config.yaml
head_dim: 64
vocab_size: 2048
bias: "all"
tie_word_embeddings: true
init: "normal"
init_std_o: 0.00683
init_out_by_depth: true
warmup_steps: 200
max_seq_len: 1024
doc_mask: false
MLP neurons of a small language model. Each row is named by its layer, matrix (up: input weights; down: output weights) and neuron, and shows model dimensions 0-95. Each number is 50 + 12 x the weight over its row's rms, rounded and kept within 0 to 99.
After each neuron's rows, "fires in" lists the words (lower case) most often at its 100 highest values on Wikipedia text that the model never trained on.

L5.up295:75 73 58 50 52 64 65 53 39 58 67 64 38 45 59 60 54 39 50 82 61 59 56 39 44 50 56 36 62 48 61 50 60 55 49 43 39 44 46 61 68 33 42 57 53 65 42 50 80 62 61 41 67 28 42 59 57 47 57 62 77 41 50 42 39 60 42 70 38 45 43 33 36 22 30 43 61 52 50 60 55 41 50 37 51 43 44 49 50 33 46 35 40 59 58 47
L5.down295:55 44 68 41 62 54 62 59 44 41 58 55 57 40 75 59 49 39 64 74 46 32 51 45 42 56 55 39 64 59 39 50 52 46 55 68 45 57 62 62 69 37 34 45 64 29 50 69 38 34 50 45 41 35 52 10 63 43 54 62 64 29 34 51 58 52 44 33 41 46 69 45 54 46 45 53 42 30 67 58 47 28 50 64 52 56 53 56 69 52 59 41 57 51 36 42
fires in: "of", "two", "three", "those", "number"

L5.up188:66 51 58 48 56 62 37 49 34 58 57 66 54 36 56 54 47 69 44 50 47 36 48 53 47 57 66 74 40 36 54 65 55 51 34 42 45 51 44 66 33 51 49 22 74 55 48 46 32 50 46 58 61 57 71 53 30 50 43 38 57 34 48 41 43 36 60 51 53 58 46 37 61 40 35 28 67 54 45 45 47 40 55 38 46 54 70 28 44 40 50 58 42 70 67 57
L5.down188:32 69 34 49 23 40 50 37 41 51 46 28 70 53 23 37 53 53 58 56 60 38 59 40 52 50 47 56 40 59 68 65 46 73 55 65 32 63 58 66 48 56 38 48 46 54 48 68 69 53 65 39 46 57 50 50 38 43 58 65 49 53 56 41 60 34 61 47 75 40 55 54 77 35 29 46 61 43 49 29 43 60 21 24 71 52 46 40 56 43 50 51 41 67 46 53
fires in: "of", "place", "allowing", "athletic", "allowed", "days"

L3.up140:57 39 68 55 57 39 55 66 62 65 59 54 49 73 51 59 55 43 39 58 43 28 57 45 48 76 58 37 73 53 52 58 24 29 59 44 56 63 33 59 52 46 19 54 66 60 41 70 57 31 59 49 43 52 45 56 40 25 35 77 40 45 31 62 33 70 59 34 46 44 61 51 54 63 31 60 53 50 58 44 40 55 42 50 45 52 58 35 42 31 44 46 67 42 55 44
L3.down140:62 80 65 65 56 57 72 48 37 52 37 64 56 47 45 57 66 46 63 59 53 38 45 25 37 69 51 26 49 58 32 42 50 61 41 33 30 37 53 59 74 58 53 27 36 51 35 49 59 38 31 63 46 47 35 35 46 50 49 35 58 34 47 70 64 47 51 67 38 60 61 52 66 43 52 57 37 46 66 55 59 44 24 48 66 45 55 62 31 49 59 57 58 33 36 63
fires in: "this", "first", "following", "largest", "sixth", "most"

L9.up508:32 76 58 59 43 48 54 42 20 47 74 31 69 54 41 68 42 54 60 67 53 58 35 59 52 57 75 35 56 56 58 49 53 64 52 35 69 45 42 68 68 42 70 56 46 47 48 57 50 55 47 58 80 46 62 50 36 37 52 28 21 44 51 48 30 63 45 28 55 59 42 54 39 40 41 32 57 54 53 46 32 58 57 62 42 50 61 62 47 49 47 46 45 38 57 38
L9.down508:33 58 52 39 44 68 45 57 69 66 48 55 27 65 56 42 53 45 31 45 48 61 62 62 68 32 42 35 46 29 34 39 54 39 49 52 41 74 62 57 43 37 33 58 54 55 55 42 41 52 25 35 58 60 45 42 59 56 40 60 42 29 52 43 70 35 51 69 42 59 58 55 58 45 43 80 45 59 35 31 56 32 48 62 50 44 66 53 55 53 34 26 55 37 71 38
fires in: "a"

L2.up564:42 63 56 34 71 47 71 28 49 34 35 61 44 54 55 36 38 67 68 41 64 64 46 52 51 49 46 55 48 37 39 62 63 37 47 58 44 51 62 49 49 56 52 51 40 48 43 61 59 54 59 46 61 60 46 38 49 39 52 46 35 41 26 67 49 37 53 31 47 52 49 61 53 74 61 56 75 53 31 65 43 52 55 43 29 50 61 39 58 76 60 18 58 48 34 59
L2.down564:48 55 61 40 75 47 55 59 34 28 39 56 21 51 36 46 49 59 67 58 58 53 43 37 45 66 40 48 64 53 38 49 37 49 50 64 39 49 44 56 40 52 56 53 34 35 25 44 52 55 45 44 32 52 52 58 39 40 33 61 47 54 30 56 64 29 62 50 49 35 43 60 66 67 56 40 63 44 53 66 47 42 71 32 44 65 55 49 46 81 56 29 53 48 31 66
fires in: "after", "before", "during"

L3.up661:59 62 41 54 59 33 45 36 30 38 48 42 39 44 24 37 51 47 44 49 55 53 66 38 40 50 62 56 53 50 50 44 58 43 58 46 53 50 44 65 77 56 53 43 51 48 80 71 66 29 59 68 48 54 53 57 58 50 58 27 57 43 55 40 26 46 58 56 48 61 46 57 44 45 47 16 53 59 57 21 67 49 61 57 38 56 32 45 47 51 69 46 25 50 55 36
L3.down661:32 48 25 61 55 47 51 52 48 26 39 40 45 45 60 32 46 63 43 44 84 55 40 51 64 31 36 48 44 49 55 40 61 56 75 58 57 42 34 77 55 51 51 39 42 58 59 56 64 49 49 52 45 49 53 41 48 62 63 42 43 50 40 56 37 79 47 55 56 73 51 36 34 75 70 42 70 61 54 32 33 44 49 66 34 45 47 55 44 37 51 49 40 41 30 42
fires in: "front", "may", "september", "december", "august", "january"

L5.up834:61 59 74 47 56 47 66 49 47 26 32 61 55 24 57 47 72 29 53 32 63 49 64 62 64 48 23 40 47 47 54 32 31 40 30 58 37 25 55 51 43 38 58 47 63 68 60 57 44 52 50 52 61 51 46 79 41 20 29 51 48 37 46 53 69 76 51 29 72 52 66 48 57 55 36 58 58 63 46 42 30 65 79 23 50 47 29 54 42 37 59 51 48 49 56 44
L5.down834:63 46 46 44 39 64 51 57 60 56 44 66 57 38 53 56 60 40 84 46 60 60 61 37 35 45 54 38 26 50 39 43 34 41 45 65 67 63 43 62 32 71 60 46 46 51 54 59 65 44 47 68 60 64 28 48 56 48 72 48 33 55 36 53 57 42 56 47 49 57 63 35 60 46 20 51 61 72 46 29 29 47 53 32 44 49 24 69 38 29 62 45 57 59 50 75
fires in: "to", "and", "of"

L2.up424:52 70 56 65 52 55 68 51 54 36 34 43 44 68 42 50 66 37 46 44 31 64 73 50 40 40 42 44 62 43 34 59 46 43 34 49 53 45 47 46 60 68 52 43 48 69 70 63 31 22 34 66 33 54 40 55 51 47 53 65 59 37 43 51 57 57 45 62 50 38 34 52 48 58 30 47 43 48 52 42 42 29 63 43 80 52 53 76 28 47 54 42 53 57 42 36
L2.down424:48 57 48 51 54 64 54 56 56 34 47 61 46 66 41 43 65 40 35 41 42 33 56 56 57 39 59 35 64 51 44 54 52 39 35 54 54 50 59 19 60 57 44 67 42 57 68 58 40 35 31 58 39 63 59 49 58 34 60 60 72 44 52 42 53 61 38 46 59 51 22 35 49 55 43 29 47 44 43 50 40 20 55 36 57 62 66 69 41 44 55 44 36 52 40 52
fires in: "most", "more", "from", "every", "mostly"

L2.up490:56 23 52 61 46 28 48 44 31 38 35 65 77 63 55 43 55 50 51 60 49 49 41 55 34 46 48 71 60 33 55 47 25 59 58 31 66 41 27 65 35 76 56 61 60 54 58 59 58 13 61 50 75 57 33 54 38 39 50 41 60 64 56 45 60 67 48 55 48 52 36 69 54 54 58 42 48 28 39 46 70 69 31 33 44 42 45 39 38 21 66 31 55 46 43 37
L2.down490:58 25 56 39 51 43 42 46 27 44 57 66 60 62 56 64 72 39 47 59 52 57 48 65 48 56 54 63 68 51 60 58 45 20 41 22 62 38 41 68 47 55 59 55 40 54 35 40 46 36 49 32 53 61 43 50 57 65 45 43 51 42 71 47 61 73 59 78 60 58 42 64 48 54 45 53 52 45 22 41 59 69 38 42 57 55 51 49 36 38 63 35 41 50 41 41
fires in: "well", "high", "various", "pro", "highlights"

L2.up660:65 60 48 32 63 36 44 29 60 44 38 58 42 62 51 47 58 48 38 53 56 38 33 52 42 56 60 52 48 53 46 41 57 58 53 57 45 57 49 53 72 59 48 38 50 74 54 72 53 59 50 48 60 53 54 22 41 56 47 41 53 57 38 69 65 43 69 40 58 52 37 66 54 39 44 58 47 49 52 48 43 49 60 20 35 60 55 54 41 60 60 35 54 43 35 64
L2.down660:61 53 44 43 52 62 50 40 32 51 40 62 48 41 52 51 81 57 65 74 52 28 40 59 54 54 48 54 29 58 38 46 52 51 43 58 49 43 47 59 45 69 48 40 49 55 50 48 59 63 41 39 47 68 54 49 41 33 34 49 36 38 45 61 48 59 82 39 39 72 69 53 55 62 39 64 73 42 57 42 53 55 49 35 37 68 54 49 46 73 56 60 39 12 47 69
fires in: "after", "before", "thomas", "while", "robert"

L9.up709:48 57 67 51 53 54 29 44 61 52 51 58 47 40 46 48 54 61 52 48 52 53 46 62 53 49 59 62 58 68 38 37 35 67 36 62 50 53 39 69 33 54 49 60 43 30 47 56 52 57 55 36 66 68 49 46 49 40 48 35 56 42 37 50 75 36 53 46 40 39 54 47 69 56 43 57 44 69 39 40 70 47 39 65 62 65 40 50 46 42 46 39 54 39 44 31
L9.down709:52 59 53 48 50 48 56 52 47 61 49 59 60 65 36 53 41 36 48 75 23 35 44 65 32 70 51 48 40 58 59 38 41 55 40 54 52 54 40 66 48 52 51 30 49 56 53 51 55 58 61 61 52 62 32 44 43 41 55 38 63 66 51 64 59 55 63 49 43 43 48 52 47 56 36 36 92 64 63 51 39 52 57 65 51 68 57 57 31 55 28 36 39 73 71 02
fires in: "to", "be", "had", "only", "while"

L5.up858:55 57 33 41 58 47 48 41 56 31 40 30 82 42 51 59 57 34 51 43 71 66 62 51 38 48 31 74 43 63 69 48 52 50 62 35 44 59 26 65 40 42 45 48 77 54 49 49 50 51 56 59 59 28 35 63 54 29 52 39 63 40 51 49 62 54 60 40 42 57 65 63 53 54 50 44 65 18 63 50 50 68 60 45 62 50 36 81 36 42 53 61 34 46 64 41
L5.down858:46 52 31 32 54 40 54 62 43 33 56 60 44 39 32 46 53 59 72 47 65 47 43 55 52 55 37 46 47 58 48 28 52 42 55 64 57 47 68 43 52 42 62 61 46 64 38 42 50 47 41 56 66 27 54 47 64 24 48 42 47 50 43 37 78 55 32 63 31 38 57 56 70 55 56 49 37 36 47 69 51 46 51 67 41 29 44 34 69 33 54 59 35 42 31 65
fires in: "to", "from"

L5.up879:48 59 65 37 71 58 46 29 57 53 55 50 69 42 49 52 40 56 30 56 55 53 61 39 54 33 70 55 65 54 49 54 39 43 77 43 53 56 42 48 62 71 61 69 76 51 60 41 62 70 50 49 63 51 52 50 35 42 23 50 53 33 36 37 49 57 58 63 46 54 59 53 58 14 61 32 70 42 61 54 62 34 54 34 50 47 49 41 47 36 58 37 69 58 80 51
L5.down879:38 30 59 57 55 54 52 79 52 49 42 54 64 46 52 47 44 43 55 55 52 36 51 36 42 77 39 36 29 40 58 45 40 60 50 52 53 75 47 46 47 68 45 57 64 37 43 62 47 57 54 33 55 43 57 30 62 49 37 47 49 61 69 51 52 54 25 48 58 61 49 46 44 66 54 82 51 37 55 38 62 52 33 41 48 43 53 16 34 47 48 54 61 62 62 29
fires in: "of", "early", "english"

L2.up200:59 44 33 50 63 55 53 34 36 66 68 54 36 58 50 79 60 62 43 65 51 44 33 59 50 61 49 49 55 60 48 52 29 40 49 45 45 46 47 48 65 57 60 25 21 52 79 50 44 61 72 48 38 68 50 47 53 42 49 59 35 48 54 48 44 46 41 58 50 52 80 54 46 55 56 48 68 50 49 47 29 78 56 63 65 33 50 44 39 37 72 44 80 57 53 48
L2.down200:63 71 48 48 60 50 58 46 26 68 49 56 27 58 50 59 29 67 77 25 57 68 26 36 76 58 56 39 49 45 38 46 40 22 52 48 63 31 61 71 56 55 49 36 32 57 66 61 53 37 46 50 28 54 49 28 49 48 23 74 53 40 49 51 59 42 37 49 45 51 69 54 61 49 55 61 79 60 41 47 36 61 48 65 47 61 54 47 41 53 59 68 64 43 55 56
fires in: "states", "state", "japan", "former", "international", "s"

L8.up692:56 69 63 65 55 53 48 45 59 57 56 47 58 33 47 47 69 72 58 36 64 52 59 46 51 58 56 55 15 66 37 45 38 65 47 44 44 29 47 43 68 38 42 46 57 41 56 54 44 54 57 61 55 42 42 42 35 06 31 41 49 13 36 59 36 42 51 53 31 48 50 50 46 55 57 62 40 58 74 55 51 39 60 52 59 59 41 52 48 45 55 52 42 19 50 63
L8.down692:48 54 67 28 58 57 49 58 40 32 44 82 31 58 43 44 60 60 29 39 59 66 72 63 59 47 51 48 69 57 46 32 64 62 54 54 57 69 31 44 50 47 57 56 62 53 54 48 69 51 57 36 62 44 58 57 66 53 60 63 40 61 52 42 70 28 55 58 36 36 41 49 55 49 61 48 83 51 34 31 42 79 55 34 49 50 52 62 58 47 30 47 41 44 33 54
fires in: "to", "should"

L2.up411:59 44 36 35 74 54 58 49 51 59 36 43 41 58 61 60 54 89 32 50 43 31 44 55 66 67 41 38 36 41 45 22 38 27 40 60 41 57 44 41 62 48 58 52 47 24 63 24 59 51 54 57 45 64 67 35 73 43 57 46 53 48 57 37 57 50 49 50 53 75 57 58 49 39 58 33 62 49 61 41 55 25 39 51 54 61 63 28 55 56 41 59 71 60 51 54
L2.down411:48 38 40 45 41 79 49 44 47 56 45 52 45 63 60 42 51 73 39 38 56 24 38 50 59 20 47 41 39 52 55 54 60 33 49 61 33 60 57 56 35 63 69 59 34 37 47 29 69 52 42 51 41 66 66 34 42 42 39 43 40 59 45 41 57 43 62 47 48 61 55 62 52 59 38 55 57 50 40 39 41 65 58 57 39 44 57 37 58 59 64 60 45 47 59 40
fires in: "had", "s", "has"

L2.up355:55 46 65 52 43 47 45 49 59 44 49 51 42 14 34 61 53 64 45 40 53 34 43 67 50 36 77 66 53 45 64 50 28 68 60 51 41 47 28 61 56 66 63 30 50 41 66 58 55 59 41 63 46 51 50 54 66 43 58 32 57 33 50 42 48 65 61 48 43 56 42 63 42 45 60 29 52 54 32 60 53 28 62 48 55 40 40 58 44 50 53 62 63 38 55 52
L2.down355:51 45 36 63 45 55 49 53 34 57 75 41 22 19 46 54 33 58 50 48 77 35 52 55 41 40 62 58 45 59 49 45 33 81 77 40 56 45 52 89 48 64 54 26 42 46 56 50 52 45 77 67 61 51 35 49 60 64 46 26 43 21 43 66 47 73 69 35 33 64 26 53 48 30 64 38 50 53 27 45 58 43 64 62 66 25 55 73 53 55 38 51 31 46 60 45
fires in: "october", "november", "september", "member", "may", "apr"

L2.up352:56 62 60 50 47 38 46 45 53 43 60 57 57 46 51 61 60 46 41 51 51 36 33 67 59 50 56 47 41 46 57 33 45 42 76 26 59 36 59 79 58 47 78 37 53 26 73 61 47 42 56 60 72 79 65 44 54 44 46 60 42 47 28 44 44 54 48 36 41 43 40 65 59 49 51 55 39 45 43 56 27 52 72 48 73 63 45 42 38 49 39 40 56 49 89 50
L2.down352:58 77 52 52 57 45 40 42 29 51 48 69 50 46 53 42 67 50 56 47 50 44 50 50 59 52 48 50 50 64 31 57 45 34 71 35 49 52 86 60 44 48 50 39 45 30 65 44 38 61 49 34 72 56 56 50 51 57 58 67 43 70 40 41 39 62 48 53 40 65 25 50 37 69 32 62 37 62 36 57 49 50 60 57 65 69 49 72 64 51 49 40 50 51 82 57
fires in: "a"

L2.up349:50 51 62 42 61 14 59 41 69 50 33 31 54 62 60 28 57 47 74 54 33 34 48 25 36 64 54 59 49 68 66 58 17 41 43 77 56 65 55 49 48 61 46 39 43 53 34 57 72 40 70 65 54 53 42 55 55 45 43 58 46 53 30 65 49 46 65 41 52 38 55 64 44 27 33 64 39 46 26 31 62 65 50 30 40 59 52 63 42 60 72 62 52 49 47 52
L2.down349:44 57 53 36 71 51 39 59 61 44 18 69 32 59 56 45 63 31 70 54 39 61 41 55 54 47 55 45 42 55 51 45 31 40 61 86 49 59 48 42 45 54 45 52 54 52 40 65 56 33 46 52 32 60 64 43 34 56 44 47 55 56 42 59 46 44 54 40 29 45 71 72 47 63 52 69 49 49 44 53 71 52 47 31 51 67 33 53 31 59 66 58 54 23 28 44
fires in: "following", "due", "there", "results", "after", "result"

L3.up240:73 58 52 80 62 42 62 34 50 45 48 48 64 71 55 57 36 55 43 61 46 36 55 41 47 47 36 48 71 49 50 40 42 44 59 56 42 68 77 44 48 53 34 41 35 60 54 78 35 52 54 40 43 35 45 45 47 54 44 48 56 59 51 57 56 60 49 62 50 29 66 44 34 37 49 62 55 58 52 45 62 75 55 55 59 26 73 45 49 41 47 27 37 65 49 39
L3.down240:40 72 57 67 62 50 59 55 52 59 59 51 45 47 33 46 53 62 56 67 39 58 65 44 50 16 54 39 65 56 64 64 67 57 49 27 33 47 42 26 58 38 46 36 33 38 58 71 56 45 39 49 47 49 56 44 43 53 51 40 55 64 60 56 73 47 43 39 58 45 42 30 60 50 53 55 40 54 55 47 45 54 36 45 60 27 54 57 34 49 49 63 41 58 57 37
fires in: "some", "one", "more", "many", "any", "most"

L9.up890:55 70 52 45 57 48 67 34 36 53 57 46 27 27 46 61 38 72 38 54 46 37 51 60 29 52 53 61 40 34 46 38 39 61 55 41 48 74 47 67 44 65 63 55 46 47 36 52 46 68 67 56 58 75 39 37 41 39 29 58 63 25 47 60 33 61 46 44 49 62 47 53 21 47 61 33 52 50 38 49 40 46 62 51 49 52 52 61 40 46 42 56 36 47 76 34
L9.down890:46 32 37 45 45 44 65 34 46 58 36 75 67 50 51 36 38 71 62 40 39 40 58 26 68 69 72 46 40 37 57 38 40 43 47 68 45 46 55 43 50 35 69 73 50 71 34 65 39 55 49 63 44 48 33 64 45 51 56 46 39 51 49 65 52 59 52 55 50 44 46 49 60 53 35 61 47 73 47 51 46 53 72 21 58 49 60 49 57 48 32 83 72 57 41 23
fires in: "of", "with", "contains", "only", "as"

L8.up69:21 77 59 37 67 39 65 26 48 53 56 52 62 53 42 60 49 28 36 36 52 51 71 55 45 46 50 68 53 64 56 63 50 54 47 60 56 65 49 62 41 54 40 75 74 42 49 52 46 35 66 53 37 44 49 42 40 37 58 71 41 64 62 57 62 51 38 60 46 42 56 44 46 26 55 36 59 49 60 52 37 46 54 53 32 57 68 47 41 72 43 66 48 59 45 35
L8.down69:59 62 55 68 43 56 60 60 46 53 41 49 57 38 65 47 37 44 52 54 48 53 73 29 56 56 35 61 55 44 42 43 53 43 52 45 31 54 40 43 51 82 75 49 42 32 51 69 31 80 50 40 51 51 53 70 54 61 65 58 44 21 50 52 37 64 47 47 52 58 62 62 27 51 40 55 46 63 55 68 33 36 55 60 58 54 57 43 40 38 50 60 67 51 49 25
fires in: "of", "on", "to", "upper", "summer"

L3.up305:67 41 52 83 51 31 43 24 63 57 52 33 55 79 53 47 52 42 32 57 64 47 33 43 29 56 62 58 31 53 55 61 44 54 43 47 51 47 63 44 55 71 69 33 56 40 64 56 49 44 43 34 31 63 43 39 56 44 63 67 45 36 48 65 55 53 51 68 69 26 38 61 49 42 43 49 36 48 57 63 43 47 53 36 44 24 41 53 46 66 49 60 41 46 44 46
L3.down305:56 40 49 54 68 24 50 44 45 72 49 53 45 59 51 48 40 57 51 62 63 49 56 34 73 43 52 26 43 57 79 42 58 72 31 53 46 48 52 55 39 65 54 59 51 45 40 59 46 37 48 47 59 55 32 45 48 47 53 61 39 45 56 41 50 29 42 48 48 35 43 30 51 44 40 31 28 51 43 62 58 52 54 59 39 39 55 47 35 65 63 53 46 42 64 65
fires in: "1", "one", "part"

L2.up48:55 70 51 36 60 52 55 43 65 50 43 40 76 66 49 46 40 50 28 56 66 38 42 70 62 57 53 55 46 43 56 49 58 68 40 73 41 46 56 65 58 36 48 38 50 47 46 50 43 31 41 59 49 73 69 46 53 38 40 50 42 29 54 54 42 50 08 30 59 31 34 56 46 59 43 42 44 32 48 41 53 39 71 65 35 22 58 41 73 80 69 30 46 53 58 52
L2.down48:50 66 53 49 60 64 46 42 61 52 64 24 38 56 38 14 54 49 32 69 56 36 48 56 59 62 54 39 57 46 46 58 43 59 73 79 62 51 48 52 48 36 54 60 35 26 39 52 42 48 23 56 70 54 61 70 35 33 48 41 47 39 57 55 53 73 42 54 47 44 40 54 53 68 29 32 39 50 38 78 55 56 62 29 55 50 54 55 60 48 43 31 36 62 70 62
fires in: "during", "manufacturing", "featuring", "2", "2nd"

L2.up326:66 65 40 78 65 40 56 27 47 46 62 60 63 43 41 73 54 56 53 25 41 52 85 70 48 40 59 42 34 56 59 55 50 41 39 21 40 74 29 43 47 48 42 48 35 54 65 65 45 52 48 54 53 42 60 58 38 35 54 51 58 55 56 44 43 40 56 50 37 37 43 63 59 51 46 44 40 44 56 57 61 40 45 53 68 46 63 78 68 35 61 36 38 57 59 41
L2.down326:50 64 47 59 61 53 45 55 41 62 38 46 52 57 21 60 71 62 51 39 59 47 61 55 61 39 52 61 48 61 52 46 41 54 41 45 25 66 50 44 33 74 52 61 34 43 59 54 76 48 44 32 38 50 64 60 62 53 50 43 64 59 37 42 43 44 68 62 35 39 54 58 54 47 57 65 45 43 30 45 57 70 42 58 49 52 49 38 52 32 46 39 51 51 35 46
fires in: "one", "more", "most", "an"

L8.up522:51 67 50 55 50 40 58 38 44 60 50 48 46 53 54 68 20 39 49 42 40 46 45 44 70 55 47 50 39 49 49 49 50 67 55 41 49 52 62 35 64 27 53 42 84 47 51 46 67 63 42 32 39 53 68 36 31 50 59 68 38 45 60 47 30 43 47 30 40 57 46 62 55 48 57 32 49 42 46 64 46 45 46 54 72 49 64 48 30 53 54 56 44 51 56 42
L8.down522:47 57 36 50 77 40 43 50 50 63 63 34 45 49 66 58 41 55 52 47 54 54 54 53 61 37 38 50 49 60 37 45 59 49 27 53 49 61 58 72 59 31 69 50 49 63 45 40 47 68 31 30 60 59 49 28 53 64 39 58 35 37 45 39 32 47 47 34 42 46 59 51 60 44 60 37 46 59 54 63 77 58 47 59 75 53 42 46 54 58 56 53 37 47 51 43
fires in: "a"

L8.up837:61 43 55 53 61 50 39 66 45 35 57 71 61 54 40 42 62 49 50 23 42 59 40 56 54 47 42 56 50 58 36 47 49 40 48 31 40 36 26 59 53 41 73 48 46 36 28 56 54 37 57 44 42 44 48 27 41 34 45 48 42 43 30 60 39 48 22 51 53 58 43 52 41 47 57 60 56 42 57 53 47 17 64 46 51 70 55 63 47 56 50 56 48 43 65 49
L8.down837:50 54 50 52 45 50 17 41 34 56 57 58 51 37 15 45 56 68 49 40 53 35 38 45 32 61 58 45 50 49 53 21 52 38 71 48 52 69 31 54 48 48 34 59 45 52 65 44 59 57 62 30 58 43 51 45 58 38 77 53 34 56 33 58 80 34 68 36 40 50 47 49 52 66 59 53 53 51 40 39 72 74 63 50 31 87 40 50 47 50 70 44 60 48 53 40
fires in: "had", "has", "could", "should", "would"

L3.up289:50 63 40 64 34 21 53 45 62 49 47 42 35 39 67 58 40 44 54 44 53 68 56 35 73 66 60 36 46 26 50 30 26 42 47 55 42 52 42 54 48 48 46 57 66 66 50 49 32 47 63 59 61 48 39 60 42 44 33 65 61 52 40 53 46 53 37 36 56 64 33 63 53 45 43 23 62 32 57 50 56 46 66 56 53 45 66 36 60 65 57 44 55 74 44 49
L3.down289:48 56 58 56 59 49 42 36 57 23 61 57 26 59 65 54 60 39 36 52 43 57 44 55 61 54 57 43 52 34 60 34 64 30 35 69 36 30 77 53 56 46 46 79 47 45 32 52 26 52 59 52 54 56 60 57 35 59 61 62 57 35 62 39 49 57 51 48 43 38 49 76 59 48 41 46 54 52 78 45 65 53 52 77 39 45 43 43 51 64 42 55 42 67 37 24
fires in: "the", "whose"

L3.up558:53 41 41 48 41 28 35 46 59 36 38 58 47 76 54 50 31 48 46 67 60 50 38 34 32 65 68 33 61 42 48 35 30 43 45 62 42 45 58 70 42 47 57 76 75 82 59 61 41 43 44 54 41 52 37 73 56 48 37 68 50 57 56 63 65 43 46 34 60 29 46 43 43 60 42 22 51 24 60 41 51 50 65 58 35 62 42 30 38 57 39 48 57 40 26 49
L3.down558:58 58 49 54 46 61 66 48 66 54 60 56 43 62 61 48 36 59 38 58 45 64 46 36 38 34 39 38 52 38 55 19 51 37 33 73 47 34 67 54 34 66 50 74 42 54 60 41 30 45 61 43 54 49 55 59 51 66 43 38 48 46 45 43 57 45 54 55 47 39 35 62 50 36 46 28 66 39 61 54 43 48 48 73 56 67 47 48 63 50 47 52 45 41 49 36
fires in: "the", "s"

L3.up278:44 48 46 49 88 61 57 55 57 37 39 22 63 59 45 48 59 45 60 31 74 39 54 71 43 55 48 54 43 59 49 55 33 31 24 50 45 75 61 66 36 39 50 65 59 31 63 40 43 58 56 59 25 36 71 64 58 53 52 58 73 35 60 56 47 45 48 45 46 61 39 72 30 73 39 47 44 39 79 65 44 56 52 52 45 43 56 30 47 50 55 74 60 49 60 48
L3.down278:32 57 41 48 60 60 74 37 43 43 73 48 41 60 52 69 38 67 47 50 68 44 51 54 64 37 30 45 50 49 48 59 47 49 57 70 51 48 39 49 49 49 41 32 59 32 50 57 61 46 58 44 35 59 54 41 63 71 58 76 41 51 51 47 66 28 33 66 39 75 68 60 33 55 38 60 45 53 53 30 37 61 70 65 35 44 26 65 43 40 68 30 41 38 37 55
fires in: "its", "their", "local", "population", "s", "times"

L2.up278:56 81 40 81 67 52 55 33 31 45 37 49 31 38 64 60 33 55 55 42 55 55 46 53 60 68 55 56 58 58 48 48 49 30 39 44 53 54 68 64 40 51 75 63 48 47 51 63 51 68 71 55 58 92 74 43 32 33 60 55 43 49 35 51 42 46 33 46 54 68 28 66 58 44 54 69 64 49 35 50 43 30 50 38 73 60 64 62 44 45 45 58 47 65 51 51
L2.down278:43 82 28 55 50 66 52 65 26 47 38 41 21 59 71 53 61 57 30 28 40 58 44 49 71 52 45 52 58 54 39 50 57 40 51 43 40 28 71 43 47 65 50 70 45 50 51 54 49 73 41 50 50 73 71 35 61 41 64 56 36 51 32 43 39 68 51 55 42 61 49 80 52 34 52 57 60 48 27 33 42 75 37 57 63 62 70 59 56 37 34 61 56 58 60 55
fires in: "a"

L2.up36:44 47 61 36 59 49 37 33 63 42 49 47 49 46 64 42 59 46 60 43 36 43 69 56 47 48 54 53 34 35 65 60 50 38 56 37 49 46 51 52 61 50 56 59 68 47 44 49 38 09 54 73 31 61 48 41 33 53 45 53 37 47 56 51 49 40 24 47 44 48 69 62 48 49 73 69 65 25 42 41 81 41 47 53 59 59 39 43 35 61 48 25 53 28 28 41
L2.down36:29 59 70 45 58 56 13 49 37 49 29 26 49 65 64 40 75 48 39 50 41 46 52 66 61 40 35 52 35 26 61 60 53 44 56 32 62 37 67 56 59 75 41 61 45 67 48 39 45 32 74 51 44 44 54 42 42 56 52 63 37 42 55 50 54 52 40 41 58 51 46 64 64 44 75 65 50 50 27 59 57 60 46 46 62 49 42 53 51 47 44 45 49 45 56 55
fires in: "well", "long", "high", "earned"